Weights of a small transformer language model: 19 layers.
MLP neurons of a small language model. Each row is named by its layer, matrix (up: input weights) and neuron, and shows model dimensions 0-255. Each number is 500 + 40 x the weight over its row's rms, rounded and kept within 0 to 999. Numbers have three digits each.
After each neuron's rows, "fires on" lists the tokens most often at its 100 highest values on Wikipedia text that the model never trained on; "fires in" lists the words (lower case) most often at its 100 highest values on Wikipedia text that the model never trained on. A number after a token or word is its count.

L2.up839:545497540562530432587526494554456529480553564480521389548500481514529479563426486451473472571491478571479510521519550537447523514546472554521479512461502497420583620536484503540498511488445523539485549473460464519527543454558489539530585501472492494463499489510509425394494514546541529442516466541516499475511467480512594516504467496516498508542498538469423437471417475520469472448486457527467498556423470497497502522541472461533511496499427542443457522480507492530513444441505503460457539577473498512508531503476522521509552553461516495446496522519450492529556488567464560501482508469519474445467507472524531521459460493505490555458441467502574520516505425495522474498519462535524488489427534523551571527589502516464478432417522559437537499589499506435477538456468507
fires on: " from " 26, " outside" 10, "From " 9, " instead" 8, " between " 6, " Both" 6
fires in: "from" 40, "both" 11, "instead" 10, "outside" 10, "between" 7, "since" 4

L4.up135:486467457497491445486533490504469493563465547449517495536458433532476523467510592490479552472509520626453487536521521529506414509494585590541534510442533483513504521518495501495497531407496508518488530502542489447542529442484501549524501434436566533541525508519531550509452522486517467477457513519573447480472473579465559508507488547512517490475531480449480520482504521516506430550596511535528495496486512530504485548446509458520483604488532488515489481484504476555523501510446507422453468510497501468528492467558516578525480544474557544525556600490536522508497477467547538521459472533568639513480460485520428503501563414479456520454572526425556533482451493523512549502567523503487498540532536547516510511487486574531474533413533537486475501512426516558593506570511554
fires on: " November " 25, " December " 17, " September " 15, " August " 12, " October " 11, " July " 5
fires in: "november" 25, "december" 17, "september" 15, "august" 12, "october" 11, "july" 5

L8.up107:554481566515526446477498475563479388539488546495531547502552523512509505578548503490404488499492449482547512549539545554491497565453502625517538529485506538407460495502468451517550486505515470428477439496493524515522528474480544521498559572531515451463490498468472488440510475515476495552488514533529462502444531516530486547457479539550504491511482486522469503507503422506479462496539461512542532522455562468526497478582470524527482495510479533444479456467510539530490500545491442441454570533473496616572526456435489486515481508503495491455549476496439501482448509514507505447529477470529472479482517551483501520582532485510501589517423549457596482488529592489464498481517475514507451480556518466422472509511518539464564644447508483497454500537550482430465621503519554
fires on: ", and" 43, ") and" 11, " and" 7, "), and" 6, "ia and" 5, "\" and" 5
fires in: "and" 85, "while" 5, "but" 5

L4.up178:506508518529574485483521429520499492494480548499481515518460529549482539558516461560497526488578506492546577487478461505529523524455562532517501506481593496526483526512492464562487487501521546473497500499434465428447527471459515534468512491527479422502504552556515509498474496579524510552501472475497416429457481474475513612527519489456495446517543473505535473523456459488383433577527451489491500503471552427568449487559428455505502501513493486487500472528425501550436541551445438462468418438465501578591493555519522514526520563524441424504563470506527505611494477515538547487487448479538460444434511526484495476444560460500555514417478527521551509511498494430466495511461503485547505501514446550548422478473504500520485501559458594530518494467498405491514492518467532
fires on: " that" 55, " used to" 10, "s that" 7, " which" 4
fires in: "that" 68, "to" 17, "which" 5

L4.up787:569507557512504480501504428482486519483525529500484554557482569544521498508547447464474502485475529463473503499524496512511497573487514525483488563566522478445481541459496534480553410482492451439525536436481498520437433484492407548471618481525539497483513544496450439514488528431556535571551535510498494461479572543529465504471486526538533552488442496470524527452487492502492468492551374565476475530530533449476479545430506542505525506441525482481570426399489464505509515506448533519453538422439499525495530591512533535523485464488528506435472450480420465546514462504518471507496461476482500487515534515524524469538409464465476520535529486501482481487559540549545572524460501481491532576428437554451460516610543569470562549507452514513448549517532527468455523545542499
fires on: " an" 36, " as an" 7, " of an" 7, " ab" 6, "ing an" 5, " | An" 5
fires in: "an" 56, "anomia" 7, "anion" 6

L4.up823:428474439441467499541468530502455494489505562501530422489472520585503572526437522511460514492509594560521532393523490534538534560448490507469405497470518483547489526509523517545487448513495512570480514521471460500540461483452533550501478565476537473497486504436603474512453503568437456508519463469503506468518536504485493484473483439541499480467475522477465563553519452503451481449536522481500578437486524461493482395455489460532516521565487472517526453531500514506518461542503513491465543499430513563494459449495450486502508489450512339471443590466553483479500544515476511466539537430437494515449474463472581522495580532523445437367500479527525485515482497487521462518530440493464427510457508433494531480526542529483532477468538548487489523507441466477484528491564516
fires on: " this" 35, " that" 18, " That" 4, " of that" 4, " There" 4
fires in: "this" 47, "that" 29, "same" 5, "there" 4

L15.up39:567453458477515522508527464506477503507459536452518525487501460422434512441500537468520458545521403502502606481529520491479505528477504487516597495529527514509510461486514531485547590564525472526498591414469505562528476482444553482523494447511535456494556605513546486433480475453515477464513505451527498543513522458510489425464481527436504501549413548428493475528504490522482502513496467517528535463480465481493536576487484459517484476437519441474475445497489520541532529547529546470498503556509458422490540531469485495533551505566525560516521540430542477521522528511480593480498495520523465549515495540554512533539498467586496526532532481490460484524586472457515410482458524471454518560522480448492461502583605522530601553501432476458473486503545422438403512469540493
fires on: "1" 38, "2" 26, " an" 4, "iv" 4
fires in: "1" 27, "2" 15, "an" 4, "sivasagar" 4

L15.up141:547564452507473420525486541456487556526462543508474516469508489518448415513423528548432484470502526472508554515586545513493424572518534574443449537537520480458533492492501467483528458515553475428507483477533506484517491448482571461512502485585561442492496457532578448500538525478449444490533477500556454520497521509520496569483451528478437483513562466481433550479464521518557487583507529533530541449467565531522516573467578512484470566525484520490524474544480525457490508544476437519470515476436500498508484529533495415501492493479534481484554551502419494517473477484427512517557442404463512478573526505508498484552602489462480577383450550490586479483579532450528517480518481503519541501497483483532468520488542571448479552486431554467511514450487512552471506478537495
fires on: " and" 24, ", and" 13, " that" 9, " who" 6
fires in: "and" 40, "that" 10, "who" 8, "which" 4

L4.up642:486451504548533485496576499513469480589470543506513474550529454597470507508530486548537482474522454553463575440505461567461493552574456473499442496476485443494507507476434463585551511531455550530459487462493429464571497458504453533465529468448551534496524502548472456534559531491529542489491492477465526478516450508492504518481426358498494420479456464483444483491592483445491449494556512565487487494463422474495486493519496511521510533480521558478546420478496463540404456541482431551517569458493476516508560478466522467526566474462466457544463552548549468545498517540513470480533479512511524488448460458586528471504464488466506496438488435507476545469510436455499534488517494549522531556417518531505555408502485485437533481476591489453536435534525540521460470484528509
fires on: " of" 33, " in the" 18, " in" 14
fires in: "of" 40, "the" 31, "in" 14

L4.up382:498505481532506483535448553551493581534589523460501490538468550451439470547434533507481496437423471542541535502532507537505475475469467499558456593560543507529515447446578562478523537391444456530564501502526523480421509430501478498475465558544491508459513490468451501537469450523468469459516490506497519517506556442500491500523486482539495547478481472456491515571516469480461523449545424523538487566489562467534460536491488464549439474504478439459526483527486472454498488585521451482471512552506468455544592503522485512526554476455522484513519552487449485509446486484544539402566566515424544432535494463523518560512469459483478466540502490469514484480565521513499451516519518442532534522485508400494556570541474568480483529481529525531564526539574529375439508556498496
fires on: " new" 18, " an" 12, "R " 6, " a" 6, " a new" 5, " the new" 5
fires in: "new" 36, "a" 22, "an" 15, "sr" 10

L2.up451:470494592540475539472499429528463478578520519529482470506377417427526488505459486466514470548566527541474485467576481495549489448491467477474476547491559473441505554529517510494504477515451502487552512542554453493530462554436611550442500534507527523483582519509473492476526536602448486493497472539474459478476581552528495536564502486467459515497483545519518487591506496485499500451481542444503526531541522529500463471525534508546462431564468538469544511524471515479464467482530497514503465527438510523518507470517473451542567547528490423456568544514571493537475506503468526560555607518504444506486510534572621478469516566487513469485499475470472449470505511445540525520432535489552559521521490520570487565467532513530497462500506547537471473435498447423506526506593554
fires on: "1" 36, "2" 17, " to " 6
fires in: "1" 36, "2" 17, "to" 6, "same" 4

L2.up155:482577551540461495532497540479486525506564557504488481524440559537467439577436399416462510551575581487548521496460507465566527554482527543540453478486552496555552501499454467543547512571473480506545493520506536498407507508539452443485496530513498418512502496523473459494503441404479485416545461541508558422559488554533487468529493536534466446403482493433495466562455516513481413531461491493486520536429487486529532494489492488533557528509595437489473479473449454494521476512470508468441485460496473504466535445460521552517494552504561516505470487464526517494528434503414538406493520519497479489445495502439543419512463480472532477587468472451551426494562541478564498511513485500481514505458503429483480541456546491490522524571485509499536450526529448482517499473498454
fires on: " it" 15, " It" 14, " It is" 9, "op" 8, " It was" 5
fires in: "it" 31, "is" 15, "was" 11, "s" 6

L13.up716:525405525489508428460477551466515546522545504499481534592441497508497574503515504504487532464538488511469484537517527546490530545475497518540496575535540508458480469431512557466506449512507487466560582454432452559416416450470501495460541515459498466469531473457511513598472553478445524557466544508543518514397476572500462530564502527480561576487533527481507482528543479509508507488582494464517484422500539497472514554483459471522499498473495404504530467436490503412509529492536476509545491446505510477522470566511506500556523463466504499425489529457436442552518541497509520439505476537468544493541473511457493487526489484550520500442522512488535497476485585488540466487449517585452515597505494522447391528493513496495573500512414499516420518503485396442477564570520473
fires on: " an" 32, " of an" 12, ", an" 9, " in an" 7, "ing an" 7, " for an" 5
fires in: "an" 88

L4.up886:489509559528630504492483494572457473500404551445551377585553478545473517461430516503559455493522467544508501446532496521451521564551523498502522546512505496460422541515510469506519562525481497428504493435471516525512499487545523534462543546513539395447463538428523489530596502534519582536510503532438493494534564503491452537454381490510496526478476452479439558517439518503470479458483521509536512510492498508465476489547409509517502568498508536502549486550506471574470521540447556555453523465448533475478507467497445534551470510492535493474547521503553458489515522492452443515493441546475434469532471527504531507462528558541477497412504538460530524540516546500412552497464515481478490492560441534504457466522513524509489432535504479488442430499503451497486446426541509
fires on: " in" 23, " In" 17, " in the" 7, "- In" 6, " for" 6
fires in: "in" 54, "for" 15, "the" 7, "intelligence" 4, "all" 4

L13.up376:472475471452527390522526526522532479506442562471510491483497535596499513545432498509487506524484470526466493465500535486482473542527468505539496554460529543430462502438473513468558478512487486427555484485547536464482473460546548480485536505502491543569552467532499548519582476516501492487515504492463460522526554520491492532461497462555514408510427499487524485461446380458517518516497467491503551470554567547577571593499464480506562576513509520463542502583533556523426604514465462515494482403543422497575491454449535457545490499564557482450567423483461494493507457479557479440514489569564451515521539492521533457484477466465430497512479533460500458475496471460422483428494512468508504574443490433506538489550539529484448469477498530535532516494481475468562450531506535
fires on: " In" 24, ", in" 20, "s in" 13, "ed in" 11
fires in: "in" 78, "to" 7, "of" 4

L13.up238:445431476513454453496494511478506509482483487520488444450475520445515522489458489472515517489541514502493478534487539538482490473500488480479527596448472551500611521410472539411543475484470558477567455477463511548457463476533454429461454523429484465443588508529484527611487497508520510541529484494539483469468541479484530495478541499501474500477497483508497475482518489501495525558544490452452479465540461455570518633493535536548537491475515518469610455455510493506464451475490492490519509460538499489521521502482519404524439469443589527407559534508449526578545560571457535486525438590543536479541437471528470507444461533553546472475497533537427540490489604509471455489529474467507519531531448494548456500551504449520569445533496444542502456519473455535437525479546490
fires on: " an" 36, "An" 11, ", an" 8, " An" 4, " of an" 4, "ing an" 4
fires in: "an" 61, "anion" 7, "anomia" 6

L10.up636:478472546513476484502398483472419500501485526457602556541527504524489514521560488517519466464519510486491487494490497449521467486565504550473428560488591575452527510459411492486572511539526524413548538489514505531552437457501516486540427553467485465522490520544536472501510460507445546473516476429526446492500477459596517520470517557578496452493531478527510392484505424498495476451487533451441440502538487483481553466467492421562517497575501506490488536593587516560520521505484445479468557476493473502500564514472562572509519473525470443479484484547515509542499579548503460511489469560501520525533536548486444521520587518533536509439453493532479506514507438433492449514452443532569565465495541495519506529488513529415514502431428441535449470463492534461471539515478491
fires on: " He" 24, "He" 15, " She" 14, ", which" 9, " We" 4, " that" 4
fires in: "he" 27, "which" 12, "she" 9, "that" 5

L2.up623:418420485439449476541481491531458534536476574456556552466523498560438558548534416479492510520536510495444503441506465515588430506466478512534459497511534504474469541508465408559560454533458467582511473559498525495461463544473513506523569522511487483457558564458511472503496475517465510538477506481494515487514481423507481521522480506505510491471515428548520548527458477505497506480560536478489515483440461471565546429533517518521519489544457523474454543548405490483579512566517511513537499511492432573529488524537493540526521510493475523422483520474475479570464522483564567484558491496408543492547465511519561568524566481497465493472465511443528491501506518478470462508523525493517517520376480471536508491554526531504469559418476556423453451416527412408486524522580522
fires on: " this" 29, " This" 20, " that" 13, " In this" 5, " in this" 4
fires in: "this" 72, "that" 22

L4.up648:492503518522512497508485444505406394478484536515473480560514413531517503514537475469460520420512416469441527461494508552478498423495519457462437563559437564460466537419507476461552522499497454522506516515460521534510481400465516562470495535459526536444431579491519518499529452486515482531538566458473423462524496486529435494524426520528450427463474524474417467480489427500505482499454456529533504442513487465500483463487488463496496554533485486476539485509480519502466529477538553481500480509496478572460468584501554545527559496455479545420487557498503460580550484572513501524522501529473476548505505516543499466585467468429522569429539436476529506529505519381500485487512507586528491573493484491527468570539510492486561488555555446471540571491478469448455469512509549
fires on: ", which" 33, " that" 17, " m" 10, " el" 9, " al" 6, " what" 6
fires in: "which" 34, "that" 17, "el" 8, "what" 6

L4.up729:517540496467528434492437539519512543550469529476489487526494483536473463551505491438465439511551492510474457506553568474554575443442476545518495488507501486524495587519530548400505426479489468444530450443498538463513461504567526477540479523534514398499484480565496507516512404479522576559520455417428491556551511541525488465452527507528422527411506522506479484481474481460518474559484485381483460453474558508477529489548510478511565544527471520497426486484535449517566536500521474461447442456481479474541531503524476469511486589484518492508483507546554516560531520524446462456445538548507498439487548513424487549503557439551501509500543529491600499513498522509445484513492526514490441480564424450516463544541554581451546569522544485450477534499461446433500510520540513
fires on: " has" 21, " to have" 9, " having" 7, " and has" 7, ", who had" 6
fires in: "has" 36, "had" 19, "have" 14, "having" 10, "making" 4

L2.up906:473500562525524474483480470533499526538576545551490503515471555469546521593434451539522540544543516488456543494443454489452483472471560446521485472460520506514460475476456510575473471522458485506504535513547510516506464471523535474439511477503473423490479508477477525486521473509539502509551423505518444467575435459527491492585454454468506429535537516519467517518535466467495475602526498513439443540492498541488574583498524485487541516518509538484477516426461455512459521536498459412454466513444490496511504439515500522530608574503530521469505595567519517519553524516398520435473450584536465504505506564485461481470600513543536504572510443488531577429488414497586534511491543528454508561508561524462467529518543480484478560489532560496540520452476457520470559492522434
fires on: " to " 44, " must" 9, " to" 9, "arp" 6, " that" 4
fires in: "to" 54, "must" 7, "warped" 4, "that" 4

L2.up200:467520498475473436577493519539433396488557562556537504556507418530491476554509474522460478507534531444463512541496505479456580484507490498450469430509521486457486443466514532440483568497507521490546430430514456557444535443499429541480534485479462507522487551480536468515463462521503479447552455477465484519464464477531482463498547562504509519505455469566482498524489485427547491483537454452505473527449438438455432543528485451592469595477515483498504445532515589523420405538458472505475486621526545419544536451481576570509526566470492502468496507469497490463428509483493477528531526530536573517512514488525545527491431528486505510521575519510543483510479478523498469512488523525538516528482425428516486531485512511455511493523489547515539570533495514448510416491605541
fires on: " later" 12, " more" 11, " moved" 8, " before" 7, " smaller" 6, " eventually" 6
fires in: "more" 15, "later" 11, "moved" 8, "before" 7, "smaller" 6, "eventually" 6

L2.up966:393471459529472418512497476572410562530491509530457428506524441519541521576459558508492482484536527522572472468562519538545627519508504546466470487521474485545485430510473504472488522525515514535548514478551466440486523450444505504475534406572476452568524457525570474536474526450496529445497505490469467562469480518451431489587510448576449455519538496494536509507506422486528520464476537505475429504472437515487487557503500474553470551510490536501462426537454545460491476517463495507472517521469539489572515509563534538532460518471519460501463543546608511457465549490559439510477517453538445471584469504504478522475481504505511492436539482451488479454458513551512519487453449488476465481534518469508420505561488594530544524587516485520480533545582503488476422490509506
fires on: " moved" 12, "s" 11, "ed" 10, " from" 8, " the" 6, "ed from" 5
fires in: "the" 19, "from" 15, "moved" 12, "extended" 4, "its" 4

L12.up968:475467474556503513471467495410568511580561575452552532457594481528446526468459558484527405458513529520491510491475554541461498527522491520514439459513481514494521443412511511471476426479525515471505470536501472557435486491491529495489492581481515503499467458594542539503535543452510550483530412492500488531531460551556422504448561590476482484484534470456447499567571459510540517545538495516438439466483496461491588490548495505441470476492472512440542442494395534434512529520523401496452531490457484482531505543510507496501528496512520545540465525541434416473487586534492488455456445509477515481441549512474452460536581502458495546499491560467575521524475502481504471463509485531542534558505501434471545557498532555481531511462562489452493499518471457459534468530564504
fires on: " were" 18, " by" 16, " is" 15, " are" 4, " environmental" 4, " to" 4
fires in: "were" 23, "is" 18, "by" 16

L2.up280:515448492559538480443479566486422414523432520519570522535459515530482436470530564509553489476538531532453481521519532461503485487515525576505448526447521447517399524465474452476493538480448515437563456457440495461524476503507500494516546486478512535495557508492491462543546472533553530498540486450459547473496462531510500464448456521542462527522494470514484504523520494433483514531495431535557538539479511447450467528486417499516505533480428493479462458534427530425515483480483411563433545551534576521448579478550499566527425552427576499560521531489574439485470435492551494521461474448525475391515528434499488448486548505498484522364482532477511500483509539489439450526555477514481512519436532548554498475473474485500506450506500538486533431475543499577518546493496486
fires on: " in " 28, "In " 15, " on " 11, " On " 7
fires in: "in" 44, "on" 21, "the" 5, "november" 5, "march" 4

L10.up845:480516431584521470521485468492500582527524486472466551539494484548497554496511456496554490451570534517512480478472529586525463512472504548480484512528530536523539478448593519513573514456545456531483475574570460528491454545503471498449415551469531520463454475473576509466430456440435519515536430488490444553440458515513469511563471471490509489461638484438488516542441480534539453526430548462474499465510532518516457514447430438542524498554447524480564474535488520562587521572510491498458511517501468490505498516463483569527456574512454466487494548521520533487495517486541510505488541536538483526459545515525491485535522511476432502429473446542499492496532390504508502517454479473506550477481438419555493519460554558434466516439448511504554441496522466470570580526524529
fires on: " that" 34, " which" 6, "att" 6, ", which" 6, " all" 4
fires in: "that" 35, "which" 12, "what" 5, "ouattara" 5

L13.up665:553505429461500520568519561490406472504578470517541465383542510508474527491534570494474460476563462486568494497442523505536508515450506523507549522479557532463526458448524525527543498486502552516527512479510576488506566503490507492503533565503514506523572520500488496471467435519465527439517502516442540526453530503521467477484486490547507405505510513500448594502507499469436487577479486510536518526541527453478518524526575537453470532596567504477549459529491516578574549529450523400482507549532438511517509558503420484539486505504506535447423565582507502494422478496517487466465513432425510483533540519578483502410431427501495503507547476475477517554489559423523465493469478531551484565540470548499467500539594557521524496513575473513492466488512539534551563488515502
fires on: " the" 60, " a" 36
fires in: "the" 63, "a" 34

L2.up1010:489481550573515421512491439512423556510513563539516475505520469475550438634425503460452472543509536470481572580403524515466458505482455470457472535496469522553470542582501504550486445521489437511513567461492493441537534486540530556456457519552542435526540539449536507508531526439519569506483552440508524496489476539503481485503419546521558492446486517479472487566478446519501437514433480463526522515475531448508535560521500471492458490541523580470494507480452482542505450576554462522457530479507589513488516518473510550511549516419506507449514546500484490561472616512433482484477471448511436531550533541483558517473517496517515489459510465437512499524488529482472463497490477526527455577437488403533466528508507528509450517586540593488504511428507523449507485512486496
fires on: " two" 31, " these" 13, " three" 8, " to" 7, " four" 5, " those" 4
fires in: "two" 40, "these" 15, "three" 10, "to" 7, "those" 5, "four" 5

L2.up7:445454544446490472440519496474494459542486541448518498548526429484483509542536534455559527479486432457543485423512465511527502477512550462443440566477460525497507509491450457464547547526495527534491579484520481493438447547608561449498560495492475457540412558493561511512511468508439512564511436539478523448532480473529503467504457518493565551552469518468497511522427503528449490479505494485522480575513514460565516515549478516538480531492490471505558497445473452585465493505528541482474531475415505485539394545511510505536494536456436466475381479457494526520529502523455498484530522537515447418527462504535558497520497488513526470521519472466525504523543503520499538503465390441430488522449496376504516517545540573422487504558570584459500502499493496508457464506542407
fires on: " for" 26, "ed for" 10, " for the" 9, ", for" 7, " for a" 7
fires in: "for" 57, "the" 10, "a" 7

L2.up190:424515545496561457497499498446448536545495536493548566552542509594448535456481539511457476492480447493507511566562498526528558497469599535502442474508512432555436564458441546486487547490556553454486494492428443524478446433502476491510531522509510479487522542507440472484490515433533464406486497485513447527543460462553551442447499494536514431449506480445455390467500530509501504446558425509564496475474495525559476494474445440526495555510517536475519435511443521479510479525543461454416443484496483552469540507468532567501507525536515468465590479493454489491560485571508458485561522503523550449542528495452480468518446503516505488397536494518486570573500474530497449508518542482538465469435493531535482468540605530487470488431472509485519520475479548538478424463458506
fires on: " by the" 23, " by" 18, "ed by" 15, "ed by the" 6, " described by" 4
fires in: "by" 50, "the" 36

L4.up789:488421495468507486466443447478467395568525505508466521502527437480516578512477515496517550381554508521550487518462514482468542557412529497473496525542483522495515484478481458509572445562575523449452537545529531495536494510536528402436509565502510535499467476509545476477516487556497452492497451472532465577533449436480488499562517494493498469501442565471489436560489486503509506516427502523496480523509497479512507499504540525487531452498509487513483434438465592526478541527570505491465502519432491413526518582492477498529473489549491513429495423502513553453497528488501509564451467546446561439471542493452518570465532468485539476511502488396531467548492418575551510503489482598509501551437508486531575576549502539499499514559499601474424496522448513487499475504499442
fires on: "s were" 12, " were" 12, "s are" 9, " are" 9, "as" 6, "ins" 6
fires in: "were" 38, "are" 28

L2.up641:495475496534516439526465530451461557490446526471480531544499505551467455545528480478507534495549517522503555554451515554535483573463513515525466456512478455488455501453402389488490517551449478539532570517480450486503502443621544407586555539515530488512470532571445443534530432466461567455598458483512543430508477527570478435507446471507549490490444485438472482518476454509535490532479457530559525471459535371466522475470492475490505498514482467478475505580536526511573482567516445530514505516520508531469594529461515522505478524562529440466495469451519512483503438520515562529398420508521474462453487486471536489518475444468431470479505493439521471581537499483527426507544480516495523503491452470557546471552531512492525502517469491471456480428492506496494485547533493
fires on: ", in" 13, "ed by" 10, " by" 8, ", on" 7, "ed in" 6, " on " 6
fires in: "in" 28, "by" 20, "on" 17, "a" 8, "05" 4

L4.up752:537478496532481508469428471473433436479478530472513503505430490410489513487467539504505542531490446544478565488484549476466509553500479450589504469528474597572504475480445478476557468505518498402523578474512492550488437539510540409422518516530493478540554476483427503499463552525547461417426460501475498507565537469458510466418452525539494465538549531548465415502516535501466420522515477508551562489529500496487534462539521521546524477462498509448569538439501466479466550451493459466537571565456537436465523423534590467510459472499584489475510507526483520555535516530518518487515417455452555483551481478496490527480459473499504529502469471504554498392513549537459514502395478483492488500500497505563532548513572563470545472521525551445461494531514556493468522538528515
fires on: "th" 47, "nd" 11, " with the" 9, "st" 7, " for the" 4, " to the" 4
fires in: "the" 25, "4th" 11, "2nd" 10, "5th" 8, "1st" 6, "6th" 4

L15.up275:494447499538445488449488473551486420537438465534477495530499477485498586549496504475481483435516479502465520576472494536436446552490459524509478556545494551453519470456610516433503473450509599541561484510466443514522509558450511467476478563528519509490474572472527560452495505613484539510479513538467448432534551518492547474505486470542530502407496526486487494469496475551422508534466538478472505464584498505530448486458540512507524467586536485503470353492515422549527491475461452504533552490470528494503496503483501548513503515542533539518478530450539499538517488568541501487531518513435511577584559475527500515496505478524501506555451526454463527491493525582462531525522510567547498462553508478550446559547594547469504420426529471440492501457481493488484564548541474
fires on: " El" 13, " Al" 12, "Al" 12, " | Al" 10, ", Al" 6, " | M" 6
fires in: "al" 43, "el" 5, "delije" 4, "alassane" 4

L4.up744:530433540512521500504554509460483536554447484480483524518487528527519493522440493557488531400518470521508542507423505539533497507475477435513515518508440519452487474459465427446553580547437519567528517508440490492465464469538498509480457577414571461527475563581470445468480534450524440574456481506546514480575535436532521490416490466575433453444533525569484527490532466529481510503542533520513408438483419507509571443491522524530536542523507490483553451480535508469450561569442448527519464532467413541530570555528503447539533509520548425491488466519505476524543488481497450483530463483446511512472550496571537486468473512499497543461469490485510549509503476483494535490548510482455485537509522428554522455490501459493550526544533424537503526428493492500525583427513402
fires on: " in" 21, " o" 19, " to " 15, "s in" 5, " of" 5
fires in: "in" 32, "to" 18, "oz" 5, "oglu" 5, "of" 5

L10.up216:511511514510495567508486591463451486537498549525497529434457500509495486572553530537425453522538484560432548481437522531494435447480478508469552449499497392503558526502459554457503532469556496506476541502521459480644458471444479520536500444523487525548494492558441517494484427433466550537502517467514507501507566531566533500463454532557581479527548496473494535491525483487473508542564495462545452535533574382462464496536483551472512496444501552469503495518503485445553495552553500531509558505437426507504547528491486574514557495468504459482521507461471495485545498546508494408454520519475517487513569553459469406492456496542519551498457508532592500541480483537474501522519481566438466498513511484493505530539584514437538502457498471535514535530481547436453567577500552
fires on: " and" 72, "v" 4
fires in: "and" 72

L8.up33:454471564520440462501506516472531454583521484560489476533400449473454545502547480513507520382495470507425475516520495581523471524485463554528504515486526499553493530500491522463533494454555481542466557562565540460422457462510543494477539496455566495534471503514496479489533469533539544460457453455531405496539527512561546464418523510551429530511409481579472515506507430542486479520541489505460479465473583494510481491546459513534533541520480552493556462436501509505534418460442536499481531500517441534544555513496501505515561479468420456476501551455450495489458487564432545445491568500496558454540488534494491537483607470493549478480460477446456506463548509554493477503439438496483556523503521482549476522512559472441500509500516580486501426510507576503497510577584496
fires on: " Al" 18, "Al" 15, " | Al" 14, "al" 12, " Del" 10, ", Al" 8
fires in: "al" 46, "delije" 5, "alassane" 4

L13.up1020:443424467575426446546507464557505541487537482560486505524552490550495504496526529561547489484606499510480540444464466495433455562514519536497506575549517488461400554521464489502539470507579456463542457487489440525494487496492542540525525498465552506483481502571581485524491482500478502455534502432495409486514542508504524444453526515499445439407515525434488499536521450586509551503482433506495542458517529511465481517523447554476539501502462521471535519426494465480519564522517533474435410500496481440519517502482486486554455415528466440502526459434516471598533480455499504465518518555546538482564453501449490450506478502466569516488536443501527549472561539543540441465445479441561462471480407520483468488551507455513511477556478533412503519472450428481494551486531500
fires on: " have" 26, " has" 20, " had" 10, " also" 8, " has also" 6
fires in: "have" 27, "has" 23, "also" 16, "had" 10, "its" 4

L13.up5:500517442489485498496479453480559542489542544488480549515484495510545529512530466462482525502517480443479522503486493478504491506475510491477488486584502543462456490421593527501502468501503533451531606516481524519466497558503424551502600526456499498471509506598438440556512495475526494556495489515469498500439573559468523572507501484495499483514520515421481462599519546506537442452486518535563503504485479500461518559533451482486511476450551497505585509434466465439563568401430509498504515434468463501508414490465503500554480455505494487519552540539476504534476592523478516510501457491484509496567457458472446413458540511501463470385545528484510441468442502381555503504433492537495491597512533522492473528534484439520553514497467529512467526548559430445498574511566540
fires on: " an" 19, " of an" 12, ", an" 10, " in an" 6, "ing an" 6, ", n" 4
fires in: "an" 74

L4.up376:422479457470473497553505490545497541508520504507473387576507483535507479566513487444458508486551445520498494562530512458509555482536489476510438541482530400542539510500446486485525444471503432470475433480527473479472516454565534575541573501515496496506449487550519541547510501508476581472547438450489492453493556514499541463550502454518510457476558438444476513485452505469462463596537465490432525461483487522530497546537516533496547537567485461477521517461500520515585531484499412452497429495473559488466463491461468408513597505488546504519507539499432497512482542529540469519481485518461578426541535495440521511523463419502513482481565524472507551544508450492522509513536420520367520466444512478492496570611556558479545553468490490475475463489479478464457510488544536
fires on: " have" 17, " has" 13, " he had" 10, " has also" 5, " had" 5
fires in: "had" 35, "has" 29, "have" 20, "also" 8

L10.up34:529526492463498523530550511528425531464562570454521573481536485545450447509522571509432478473558585538517549552419526482524462468480485514437539515498477479483509498480458491489490500513533456546535490533535489558503527445509575444481451580505487473446564521587545498556499459571499462600494522508470520531451471587536482456467457551479465464433471484428537543436545519486517419527494448538487575554509562492487529439505505536547461526543460488481528417592521451461491528521495487474513495542540501507510534431478556445527570419501465508504520477504493508497415542496469537431540457493428569541547570457555469482480493481501517561459469533479471537537522484522548466462486486492527564501478451519447518482521541545481574493458530595493527494492485461444525517519537521
fires on: " of" 61, " and" 31
fires in: "of" 62, "and" 31